MLP neurons of a small language model. Each row is named by its layer, matrix (up: input weights) and neuron, and shows model dimensions 128-255. Each number is 500 + 50 x the weight over its row's rms, rounded and kept within 0 to 999. Numbers have three digits each.
A block is one neuron, or neurons of one layer that tend to fire together. After each block is what it responds to, as a language model described it from the Wikipedia text at the highest values.

L2.up230:517577599481449464464536456573500517547470499435566550406497575531417472482500573522583441516470477551563582525484513540506534445444469492556506504449438568496508425487484569526523531575471519507403454527501537464513487491513483561538504452435422418387542457508445518432472552530464383556598440562444470487459489521487433385471514429498456461502550486473511465549471549492484463628536
L2.up2391:509503644485426483493580522524408537510528515525486449507485585615398431477482495536432472467528547489638525491390550446527538386486510419458468566402485526484599486530528536503434500456436460507449512483528594466472512534402535545530470481469446489514510436510480575497433581535470481533433502456566468430439487479497479503520541545531464474505559547407499537549519499495560422568537
Fires on the word just before a named partner or opponent: verbs or prepositions linking two parties (merged with, tie against, Mitchell v.), and table or list cells before club or team names.

L2.up1263:446429518557542450545503533411468489494599549507439540402523539504484481556533477492522589489559518517373458574439452482497540463581622478544512515405476581542468518523392581538522369456489550534496531492463506580478513488444474520529525641462457488484477542573389497569561541491505521511478559423528491473441572422470463423487514504421560574516426404525504614385639507518488491486534
L2.up1523:476426473555556486523542553468467531560605515528397520451588574456490465581529569523462506488493551501432475534547446489387493495516581483407464474444407520536557500512521517526419402529565474549546588591556482500408527458555492475558484570516509532517473443543486520462555557433465470528374528456473544460595527446605491398491406445555470582511454448461478551421540493505477485454528
Fires on the final token that completes a noun for a person's rank, job or role, often before a name: Admiral, Colonel, midfielder, trombonist, rapper, director.

L5.up1356:480566453437456532641541447543435552504546486543552528425533508513426406584526588521449574441583487516552568517518479450458470505446506451449489492525527527440603427484545459529436468567515526438498451513625488454442412583482446506511571525460506455551443474432351484435515426544557557535498534466461511493531514471469428449422499513568493503456534455469466545590576546406545581522492
L5.up2333:532500431381517469629589494598505479503461468519551572517552472415468557608529570499442456455418428517514480508545530524488494560463539514461517472525535583500558522475499550457446531588472476395456472527578466518442532524553535442608479559572541499522453569476419509554434445485467487597511553460533559430411502483508424503519396488568479625547479435514483555491491518461561531457433
L5.up2874:505572484391441504565554485550484466498477486441580517498506481494395498481534508527498518555529558511517483409542504480574526521570552520513430468531517511459478480463489483494426425471594452467456504541465473499470531493444405537453474508590599487456557502451540398469584520530586438521503486568585496522493506543506440428525523515493575520589396385459445337482528554465489477454557
L5.up3067:398484526467470474573450521532472542559565520406568588412470491476549490534595487445475571472511513480410580492514526463620430571511483409521507432443581449503477538405537515491434462546536515463490442521446615554558551491431448578524468476447518485452555509549423499467462493478575510485479417478501533590497527525507530484598532523508524575498474392513446527576427562459475569614483
Final token of an organization, network, team or label name, often an acronym's last letter, such as CNN, SADC, Phillies, BBC.

L11.up258:464484534507462549458570533531448561490546471488471490389472440434499544438405510556439452478464567477494545486435466596506561496502518431472500508528514491489525439505454562482433488540531442469538541504461500457459452571423453469581373511465566496532506478411528454479483552568499531571525558548614489439576534570608478572486500537466447464452535475525465400459459481584511450544442
L11.up701:464500557478488512480477505423403428459495526442348489452548460421550434451522511480573509570539477581523470483499549452571593416489463521467473554540494503466565515595508583491529450557623500552476459559493480553553474409470497562580439570463448576528546520464554525525535562494429533552454588544580565467554573528485483462476538494536438526444537421484485495517549463547528486513443
L11.up1231:508559557480407599529532491451434493564529580435483585518506489443380533459602488494541514499517467457461496512462501531441485430489469419482436510496527474535564575522485533580525473496523400477496482484409512429481521567573471480514433473524522512562485530541475425483461532557503505472555557490465544421455517490492517525546482549568508500492442447518477478495438537551512463486455
L11.up1316:572527527448477520471560466588487526550460492452538580475513465415446544500580453431464471487516522480496533517436525630461398435453570458553490666487480541431430578530525556486423339566446467485512557505477527554516621440446458559456493489534497530387472568486538541523515491501614480530429458527427461442481513495484536539539489448555480553512457417440564520523488520485477474497515
L11.up1445:530499518454401492487617473513486498529533498532502471523544494474344541509429448506470571494525516546525538511500509492527429502545526516530529475490588561569553600498456495498494558504547519501511528508501565481496484408554429476488425453423560490421469564504438494480486498532480602448572529525478462366455543442522486553595445471473450472514604513597526490485565538535459538575590
L11.up2555:472559460536422512481526543533487496518427476442476538508466411472378501538407478476516515503529484518489503429562539516406451490467526492617403520520440556534580463514461491503481417561460505534523439519477420615493463448599425484471500565449513503589501530476449562398499453491501573518450574499462467458483576462487493526474518512528458597491493490515527497511493520478512504536529
L11.up2799:515518557552442491550498453533452502575519414504445449494436520501566565478593463461513499490463444482531487553561496539525430552473528547533495482471414487565567522556454562490505480509555538505530497568591501534522504325445461419494478477596394548502477414500498533531618571451526500560541540472536490456568519496443507506467631485441463529516433455470509559537561461545535448587471
L11.up2839:504545459501529446536555450410531479546484653505564540440481437553478494490485570479581582554524497542541526511491490527512486399521511498520454553449544579499503462608515555511547402549575532523493521453538381492538450358509474516522461565427527489421467542548472583548417458457557540439464527536550578541518448575513440559502480537448504471612543468514628414511524521556489518481400
Tokens just before a sports club, team or university name, such as career-list colons, table pipes, country codes (TUR, ROU) and "at" (at Brown University).

L2.up432:506484463531420535533568603488581448551520502520552589443454589514429486505470541458456576461511459468506454443564453555450511576496497497528434452588441519516495502566487497470586469527383552484459545434471573494430476564515472510426558536469537551573502435513480522517467430463576498412472527506466483406511556590434481491494544506471455602424558528543486502439496512549554491492365
L2.up1985:513442370561411443534583533531508614516390586458498608491460574496514475533434542420485503622468522411496599536384579472591441505498569503492571458351404485492468521552493499537547519502543561550520443491520545401468410567553508467450482502503484579557499536472527523551490472498453561419502513455502575475538456510544517559495623473494512530467414438538533559431371447565554458483481
Hyphens inside the |---|---| divider row under Markdown table headers, in discographies, election results and sports schedules; occasionally "and" or a comma linking two adjectives, as in "erratic and aggressive".

L2.up184:466505583520526534505465442488520567477517446529510451479520502485523425486471598511374476491455473419480499467577542649536560518477533566489623509486471425493498521493549521416474549489520509582478462419494506493546448396466405537553400444473430469508563517485518467402478484450535525423561495557443545528522461501483504568556490448510510490512492487562581496512479396463440430574442
L2.up2321:492404575459559408542529496465461527493541493447380526433503561599509541527452517524502560450446539431548363502568515447576581435493552469538468457553535522567450562510540668433466547513469555658461471593421532522504448545456501533463531555541476546493512517475547530499409579403475478491536374517515523536521469543527448558520514581530493515480570542511532505459440498496445372486454
Mainly forms of "be" (was, is, be, being) as a verb after a subject, "and", or modal; also "served as", "-ly" adverb endings, and table-header pipes.

L2.up107:420437465509510486535585475411483559465502490472499518446566502510480489497439514497509608643508480503485552387512507464613481496468580457443439447522598474512559406538445361512545547407484394619478483455525448451624464507525473413457529434375483452517406415471420398446551592564494469486610423499504464563488530577498470557503429468533463437468503507483440611523522483524516430506501
L2.up1205:437521484492525436506564495447479599502548474442530545390461548550483452456492462492480466542540486448397443455461537424581425530472466463424514495573528537513524469556506509468577517410463335560464544518506503478551462515548424439507400453502496390587493424454413539457488655559520489431430534487553494607566549434607501533473449436464510522502527513553485532496542602466556517461435
Possessive pronouns (his, her, its, their, my) and possessive 's or ' right before a noun, often following "and" or a preposition, as in "and his friends" or "Emerson's Diamond logo".

L5.up216:458486446589507430474532536540439550451464535468529548484548509466476456428475511526498577554439428468528428444513625540517522521451523544505504559455529458595494459489501542543557548536501460490496421521569518484540447553550471416444463516594457463508550594534493553581506471432385435564466560428449427457571442523474483489552521426471415543545504524488481616432481593503499532481486
L5.up2514:520521461489486638468507561516540463402428561469516434500555526523531544521392431567471581526547559528487454462446530485509457451526602548470443505440481515476438504408447580428561443608460403509547484436557459593459486534476437565552482592505462472602401574494425412508497482493521461489481512508556439478527461545482425529604531470509528413510596486552446574550530465498481450417529
L5.up2572:502367473447414496480492462542483497487345533455530598539553530532471532444487475522433492441439519432535451466485580536540427555566563536552474426388482521537534552533461548474514469523499487460520620623457481505505495480539489313453491530492558428468592489458402456476526478501493524478427471548472485410664518497507508452480420499522511520459472499502484467531489583538527400419413
L5.up2977:585440496466514603544547553474560507459458501564485446620514433444521462497544491562419602545494542532514525452525487593545540496525622512453493404465484521501484532451479489457547465568543509470513486527540407593462389460514447446566475543501509475478475484432554518559525463525506446404555525489505432575445481472547413510587477429479479480486533468560489488508575500481462479449564
Separators, country codes or word endings in tables and bullet lists that come right before a person's or entry's name, as in 1994: or AUS Shaun.

L5.up407:471449502452508528539520471418485579436398379496608541507546526502544450537548522500503602537488527489490530463515447509475456562512497513424508491478542494524538477459530414540551505468446501542563547453512445486555541476498518462542423431440497479463506375424448496525486546589521466501456525566452440459491564498506479483504574399491416486499426573494452491416490573523520521488470
L5.up2345:506541475419495407432567425474579526416561406546487518443595495461487516459512470476543519583535455586607487526452549605561463526469525491524511456496555641456486473533425443453427525444511578466529547588473482466573503481591537586487483498436589487515500505494532529631524575583479425473545526602540501570491532500540538481539507522522488465416443482545611424433480536494500505507517
L5.up2689:464512463513501589450541435556473492483497538521476589519485640473530451497462513567460480596530443565520476506473555484461453442451532443489499511460512523402524516555465419563503460569445477483434535396422548479600577476517474589561449493448492443579511502489438468459406504511481465446503544507500455566492472588537456391474533381546480470489514555530436551475454438467492563436535
L5.up3016:483565477584480417477512517461464483475517484505553519560585490471539445495511459488498529551549490456475439454586466474534548455484609496520502449544509577538542454512558458437508462515414451614436493511542429548583467608451524593452436473513500463516460479574451492503377413555469481574591479567421479507445478516588568544614513444546422576580425475458554552545559479486508485508526
Possessive forms before a possessed noun: the s after an apostrophe in names (Hua's, Fisher's), and his, her, its, their, whose.

L2.up51:486521455478497504499624493529488481492362434537445518508407556506516559472623478513518486485578583528616451421527391432502408500548485453555491430529495553570562577467450549468402364577541483500518570528507484519462433468451400452534540501558532488500510483494571479597497580489536524491476557510511607462534544509546477527494481412624456576427541445513559476422577465429617464439434
L2.up1233:485506439481463480541583448565451474520420469550503499442422419479575545491640491549522520540519606428497518505503496520431377482469556431419568397598488582501511519581457512453465479507548502445465528450485566512513507469475454547487432476583547471534503428448499556538480513518487499362511507453438567518479529566475444445525444402619393601484502523520550475495482434405474481422416
Final word pieces completing a person's name, mostly surnames (Earnhard-t, Carpen-ter, Basset-t), also possessive 's and "has" after a named person.

L11.up245:474503544577496510430438486408507473517413532444507408414495477500478466549556487509499540547490526427505411510551551487498506468536513512481570508601434505467528515556405480488516522537496435514548538552543566563473529566422471470520558493488462407449538560431420534534529509446489554524343464500471445504407520485509579548488628456599468460537528486509419575523466432589414470460510
L11.up602:468582473483516574482444532542597518451509408500486477552496559510554408462465494548421508312514524439508485543528477422506477534461585519466480516572507511467550441512452450486481509495527512564452477536476535470558465470512460461472528496476478491365433582528413525509427532422483608553546528541489494574573452456497507447482466499451531505496411430551470599474544547555521377491480
L11.up1314:487555532480433474508425480627445395485582552481476396506509505578543517402576516557487516427439536371459507465499447526515506502517481522553525489520574519547419476474471529484456534574523490545491435515413538515497442476504447485488479523465424437570447527546492481525435439435585502486470452539536406487454515520540554546468557418518487503499344432578469427480574553504482528480499
L11.up1665:473506469469536527518479452527414521591516601494499484424466529520423507501614488525480509501540575492539479531559536559545545486553569458481544526566507428512547521449522431445434588509437481571445492526436467499451477540516493470516378559452526474475509413530537524542524439516464451509415500550502463511445544501478516481496616526516513505498519632533504474453513519522576438434534
L11.up1746:460602475513440410513550546485528482435442506462548513418447486510540462485438492515468459516561518466408464438507419471514581568556533403469468445568534510444537414467487453487589584522594492601470455469432465441509539453521487518500560489447480473495450411482432558512491474438503469525479526510435491560514450510476509544530433429440502510510501406469488431501428635474546499457417
L11.up2902:456474495491496532534457517479438410498466511479532488572450628608510477511462503502566444544662452461430497459502497465481426386500492527541513537582569572530461460489518505498513448509511574589461443543484525526500496555437512477558514575550487524540429476489524530481516578595494623478365498521525526513459523540494568583501618538518476516543467537504440516569524447482451562427533
L11.up3010:497584556514532504504495577520443554532476474461487445484440550516484525519570442396563412640452480491446450397542489382591463445527491404399511446538458520470419465508526581452468502441498420460547517529476543441491495527431472446505519496483555492424475488466494552466487440502529484536453453499521417556485500500441472515479461494612510448438478560571453532478465488502406484532511
L11.up3059:455603505556427498445511499476454528522469459603536391441497568444542480481438443465502480459455497557423466415555478474533461415486475615492473518455491515533532567534530486536446466492499460597443446550446513552619505494528414465447375504606508470436522468442367525541479475590550478505453478523505399488479492510480517459544555476468497534506476591579504514438474525485482504503453
Function words such as the, its, their, his, 's, are, and and that open a descriptive or evaluative phrase, mostly in reviews and descriptions (e.g. "the arrangements are stunning", "characterized by their slate-grey").

L5.up338:606495497521522484529588532491472472550469414455513567546469481474500525490458511513532524497421556526442419593522379427575451567531546498515459471422561666521493506520623514405541471549485601469524549492510601535597541507570459436566404560462461554535438565515574498536523478556482494496439563403497513480483448469581489537432594617480543428470489494516487579473510482478465519533533
L5.up1255:515552515459400531485466466571493452439424488531410420571504498485498446566538442501486505465511519460540460624551534489485531441470581459449508442424448584511484494607527547595610536483413484499499494419522484526547413485556529458477567458495450489588355539475535543528468490523475507545419451547626464520495588542536566419529526520458463520503618497472530603423463517516468555512557
L5.up2328:454490420595564484442537515558525539411501503522514510526541588462517506484519450462520493523400472528469536492491499483514520518421504446575575488507477490404564561496477518546571458555488507512465552536460614536556461463476446454529347426535494468491458509427517513507506470497484486439478507540497509481560402540447506522521492526400493497582472473489323455521393482508637396552516
L5.up2879:567424587600436521487608510500446496448481458472582505339450516518470468482439500495512488552514373471546524534627529512530379544513590524504497505523403508516545580537616417485539502445506524584565591462426538585492503459565463496549516561508532524576372508485392473457472485513542491552475521551498483513509445509580455528462400602447605580503527453506454518430518511499552489521570
The middle dash of a --- cell in a markdown table's header separator row, mostly the first or second cell, as in |---|---|.

L5.up385:414523554469466529555569478486487546426488558469500554522491498457466467432462505439476550596514530524509581492634522469477452498548635482592436580523490417568467435537457505514451566616459411513472480463450529511520503502471549476537514550477477500498517542532501455487462467502521458470421477470533557427514463449588502600497521572487481526536617426531555545552583475543498432559629
L5.up983:497442414516543535579530510514596495538528507540564485463548503402538464494506423518492443526458442587532550382596498489538460463534509452532527542523465573487551553492520494505581554549529507506464460510465463526551534512419532581551508537524548510446483486605460512454483494465489501490540536560539497584517533481450494445543583598506517503617519526527478493446462484462421534464617
L5.up1040:442492476496491578541535529463564439399500501475525462525465432543491481426449511552486472538520445419425449506458561497536557558478536448443480551521492642555500548483536506599421472544502437543439444473460499530491415474442462575571508546584430499507530470473587505524535514523398518458376526542501540450498458483528460529487462514560627464480562537566514580484534351492491409456513
L5.up1649:522560454573478547515545462451576478523500524595527550501472604540562484568476550535547473568456528527491533456453484463551465485466563533504414529501516475442522555487497536442566449423429479556444496492427443486505553411532434523528463574560407449457560568471482513599467480492529596435415518502542543406484462550536474518506487537501519479494530475562446525450551412454513461540519
Finite auxiliary or copular verbs (was, were, did, is, could, would) right after the clause's subject noun or pronoun, e.g. "fax machines did not", "Pulecio was appointed", "Players are seated".

L11.up106:554495460513465484500511515494447476523512418486658589403480551557496487547463474471456438393439520561555558560475491487569547397604466453496538529551520512521603506416517394543630472451494500487423603519423521574554471517501444578447501475433526460526465504518445415442490470516493531524469579570421606548535470487390466451469568546481498540502541441460409517470467441559521489539510
L11.up374:400452448539464472492460469445457499560479475528532479479414550527470433402517470465579450431494569490526449506489517509495496393509465547388471510478524501562526587465513542415443531493460453567518501472488553470593553414497506546474525580474496503499522529541517459547464506540539524530509515531562534543401417442573570459539547472532522458489479354539572529522466548522485562461544
L11.up766:460488481490492477537411486604518413501470545510528463538418442437564456423515496550513396541501510548459416485539424480454496447450482470532519561551502577504503584410529474485529462408461579436493639477492553486505525409474567472531476476579543494564435568483488595491516540542485498488416535444515474497518567407531557521501589470459373555490533414591505507513492454556553523446466
L11.up1186:545539539521536460544550424568455475608494470537549569520497497422589489592437520418501419473544509528540507539476571485563428507420419514463440514522533469487456522615476525508489532507490485506428568502451528445493525518423532534506413543467449469625438416478430484484545438449545420516535559526536501521574499531443552465423555448513449567456598492474448459428496583445580472569420
L11.up1947:489471459503567429480469507406472494408500570495489604515484445553442509480515507534465546456553378497575538575387443573478499500509482517491444469453518455554543566457424527531441599400492500458505498579468457427579496565485462480486524556467459506484521530582486482481498507455477589471434541429441495517483428505396551436614447508411543509465532572511438545417644478509507463478520
L11.up2715:511490477528511473478459455518619484440516459447519524451527542552513321539443477536544448489497483432576481527511542520433473393564522551485443451589466527382439590416497534519514360490479464474516607540521403538479444561443462487470536457516487506529541562468450495473484571409579430486437561490552519488489505510526453467518581441423524414507471460561543552424561582525455493470376
L11.up2840:476475589506483406522563471467450610500411513418471594546513475514467518499550406545543492440450484533527535569521485446586512541495491412320494510472407514475458518524465553531500442603500518512423413478464545500591537512497478488488420553532463488513545461525522449502559483469427433513483477577459511472490616504532539514475476560495458522423439448429565478530586376478441495541535
L11.up2980:455530487547462544581528475472407487518540407483355495526456524504441556479460517481603458511626516519562437614568559518535514497541514549543466428455575485502486497465343534493476450544468461433451568491562483477551516539520564416533461568517436504428439523561549498464486488446456512504568490547496532483545535565550503519430498513435534511523524549491489487473533437524521496538560
The last hyphen of a "---" cell in markdown table divider rows under headers (sports stats, results, notes); weaker scattered hits on years and word-pieces.

L11.up718:409388533456467524520402393546574518511400531572440507496514473557410454404429465488586348530524502423550540559483367473561477616481494513514502532474599563546471532498533469516518490447565448549584544513495564499416595420459424418534497521432513509475513489527417435433501460443587414547527479452567499448447529524532583539410510431518462497507550423526500476526531561585534496605459
L11.up964:576433581459539533494518433427514407518494507432492496442518536547612517500526492478519515563496475477575512548521479488455452528496534550432482518516477462446501524488501410454558478448439485514525504478532494549560503561435510612539470538478557438457506489460405490561604564497441463522592529479501468421486535473559577544477455544506519499519487452571481515451443485492521491454576
L11.up1137:511534517467452501544542500465528611475386540491506446507437559418534603506439532519489488546501567505546477546549440464575462541489542533554542448502515558529474481481614515506498524475521453507522565547563559531486557415449457453530470493533365466510592471544506470563531451515516525592447442463514571516386577465510545564574555509541487504505542408492511500384457530498451449507496
L11.up1506:502489510468519543554453504496532450582481493375457609382519440449595486461507436443427468559489471431514619488600543480483487495509534449406541632511504489506510569472461515503529537550522562424522432445566519499465487479503462508527543503494600407470475511492473591492454527484488578556459475494527482544471496547554424488439468512605474455512570366487421476391529516494514481615432
L11.up2370:441406541417446490490467390591449516522504519398442486518527459485534527492476504487539485548505562486526559539578419527541407542471540534468461429536467520507424506550489496491473577518544526497442436470542504459424492538458503500533514454527435585408482521325501445485446432521422591523477501534551517514483533481469533447480449577537397465460587453543494510432529520510430573521521
L11.up2653:511444543524550434524454501511575585535392516563524478510529426456391510450561526455496441501558436472580515537501436406445457468474508484539478486424535577425491510476537474492490520447482533428559588484424538524381526500408453474520421575536479557509503549538475455478545462415546428566532453516534594441494582452451561477535500587526514507536571493518590545434458525480481396529422
L11.up2973:416536517510439467537489453449517471428395466438498536482482564515518524498466488448435540413529443457413443578443426410491493536438592466558474476476504538527489498373452440562508509447503496395542471435509528602520542481413528507526513508571574474451466545519524513621430558500668517487452451485495546448472527411495459513439476523544471520463571485493494500477502520443436468531471
L11.up3061:530496507497462343505486421581501472400413467419424432454492471513526559471546497442476534409472574343469502469533494508427536497481585549507520503547539539577483460486578554479555514555405499428540508429521490480471516594441480479552521539435433453456548534560527524568550567493617492487447394515472501408467598577583526554476536528480484489575528492563599448459617493503421540460435
Final token of a sentence-subject naming a publication, critic or actor in reviews, just before verbs like wrote/said (Guardian, Slant Magazine, Huffington Post).

L5.up575:513425374527508521538451430566403520512459435525406487475579480516416382504471494455491473517479531501503461434525516507502536505528529484401486485480473536500476429505488409515501475492553473497481529512482481456506598498449451468491486549428427481517455500590578502486535501534463536468497601417476476527521507473585550495472496503542497544451527429567574638433662478505422506544506
L5.up795:481434384549515383554501488475493487447501467454514492506532412558383495550473495578482524536495513536441402436451459415451511478488551320365531482503431559536469456540541440480457558544535445494527549618500469537488505458506573564503456606533572504471527502533503615529489489411413383432463510515478461468571510416578496469463358500537408504422511549421546486439572528536459459504557
L5.up2450:460442463529473499501559527427563528518484566550354549481524526553436563475446532432481415589474568605528533497534516522485525510495616469497534437493518478520521467517549421486534539534600474494502523563520465510430472481527463571503405570466461468497555470499511530487437605446464463493560556468536492438613480429628510483514543483561520427472486455510548561541589580507506513475511
L5.up2827:455431424422505544549512499475606516504465569508406507579602518535490436463495563499497483571443571520495429420514456452470499539461561511493553486520552641497479508544468592493484413485584450439495517551493470492458563502487528525552467627406499494528534493555478529491436551478429487599493485440540574486540487539619492479507458436458530492464484464491523511490556582580545439528447
Final token or suffix of nouns naming people by role or group, e.g. academic-s, philosoph-er, invest-ors, leaders, officers, member, musician.

L11.up856:460498425536460454497597508442471409599568460401526565576467548410485522528440432550461438512532548564540537536471465561529473589418572508456414551537461482507481519422536467593563454597486507479544501514467468490504533531459416483438502460465486424485474497476451535609485475482499465492489448554439402567562369440502456584470455479477428507456600538556483513472531489503626601515538
L11.up1570:512447425525381591452482464419503523509418508531469524483537545575483459510488541483473481543547515479507452408535486545531460573532548522535540505444544512483464554487454479478548518476498515625529496512431556526515506568516462529515466561440503409561422511505446487479491522431505463554448545511453393435567557453486431475577445500455510465493461377417610560553558480520532461584422
L11.up1632:601448439483579466524587461532498415436466428492455466457462546520558512467525543485542573526567484522509491454482548445457418507408502501448471551574467500526468528500457500514485472510549418568485410466502563555581569489468519539596476602424539513562559414383425493549567552473396506518448514526517561425528433453422534478503510543496444475472536557581491470519496579449462516471504
L11.up1804:516385419486529521438560411493467464501554537563460513395552525489527455529462467584370633528559567562545478479435435454455458515478482556453538613565529521508517453479508541439504538495519551588417490438423544517545582445503536408509512484512495491525497525498478591545517508558481509472446491467498496523463424498450549532520502441459440470357413395556465490555512513448487469447642
L11.up2412:555469482570465553474463478463483488491418534491486499601541545556456474552495577461520430526513513535482488450582577503527476522579532536524460519448487512506502527527461561454483454520453510522579519567492584546387527447539473492523554553484464441557480496440495513500509497453492564561461564482419416420592515427564449511565469461514473497514505460459522516517609431434499547518461
L11.up2494:623496390568530475482525451501525438463470530496530496420551514538494514522467514481482527473566489604522521357537515477450462499594478531471476525419574509502470505472466533501513520512467573469549527493403418529485418466501407515401488566507497457552413407491549437525528493465470457622447468526463451535466562394506460480540526446428518414472508523484501429487560546409483410564457
L11.up2978:529469529455454481492530507476561359472551509496433437563492395569432527494435561465477476571440491437459490498413448430471511474566492534452464448433462501472458417470483510585488378555520533516481520513477567516538419466617423522414515512496466517464399510502406474547525454497425523504439567500501424509422444488497502521475510416407506462531573502415487534532523494492484544414581
L11.up3063:625460421561463548472492532448433460569403555559511545560484555519536413542515457506488467530597519414545561584541432466546543500553618502484542480518527509522615469478494483486432547460487538511577474559536512641498556479438449539535460472490535531502469465493542440591511649458391475443570480519540494476480471423536547544496439469457474498526549429518526455458499462447481490512525
Fires on the token just before a personal name: table pipes and country codes in sports tables, list dashes, and title words such as minister or producer.

L11.up24:425473474457552441416450436509606435521478553504478436445526536553526415413519440475533455537515629543588522561647552525555531591554414536442480510544506511443495469595452523506492478465477478583514430495493525554524532499456485530577519496474430463481498466524456460553589508483494465419604616539446534518465489479508540552505513555509532474425456484563571495498498476523527642524503
L11.up1182:481538507526514527551589489551557423466504428506558460555537417400442464508523512468566448596538471556539484430537564520490416519519560409514529616518520540545550554575479600483390453590517483459534502418506589561428480501492499472501561546467402530405466529576404522382484593461480489517455543466433604519508450604487420458447502604441493565498485515575449516438492473526550468510560
L11.up1367:534531489487564449603471393476568477570478477511497519496569516436576463455459517495549466516552495494489456502478484456520505481539542477570583590466487546579626476513532568565457486518525388536495471449522410495462466566413580450479543521546458480555429479503521540533561565343503558471492420454444466438436432552525470480438467487580515442490499530484508518516465505600496521513581
L11.up1873:528465451550546550428594445461518506481440392387503464493489453437499449530384505483440510511530407604460471462546433473590479552544484474504487552547528531570508502566520513548442457517441490548471532431470525510453517526447450472451486539514494493454384487492516513504473600509592444453537418533539520449594523583640474538477521588532534565407508490541534544481449481503588522533569
L11.up1961:507431520528523470535504477457415521507572446496480515536471481493495505407575533398500489490517541443498435552472449484515484493486571513435533528557496506595411524485450593436404517456471561616434452514505403545486446440568545562491485482502551499426510463464462463454514540473509492485477460389465571438564490529502445545501497471415435500530527453513464523395407461554461418551438
L11.up2737:525438485562480559493386529475553500442511466482424436610539516478511476512490472468438537472385472458433545495529575486463561564496418435456459586516491479482486532549545478546442533488585492558454531491509515614527476451500509590485430550547524438546518514488505485600562464538535542475490578510503464434524477518540421513425439489502594618501533454536465523403535428519410565593534
L11.up2772:555493427590546400511474520485444450594483606488508563507458601452443556497430472401561483445549544500501508484441516514457455514541477558475478458580452496542454437459504552552445420564453482528430545491491529506559457520431448513461504440511510503554404428554555439478498538381647537529470530527441508422459492596496504595527627521506471540542476499540431466449529464476437470602538
L11.up2989:439480565528463563522553486477543468528440453493517531496552485553588497482500608484514481506525545544516515509535468520498462492577483471513467498512451464522479527411516542428478601525524553572520560548464479548600437560502499552499496589468465518530510571443539489495551514473484506588541534447455527563468515545536527480536492568541484530502474477649449534448509403579411427497431
Time-unit nouns right after a spelled-out or written number in narrative, e.g. "Six days later", "Two months before", "28 years old"; also weakly fires on row-opening pipes in tables.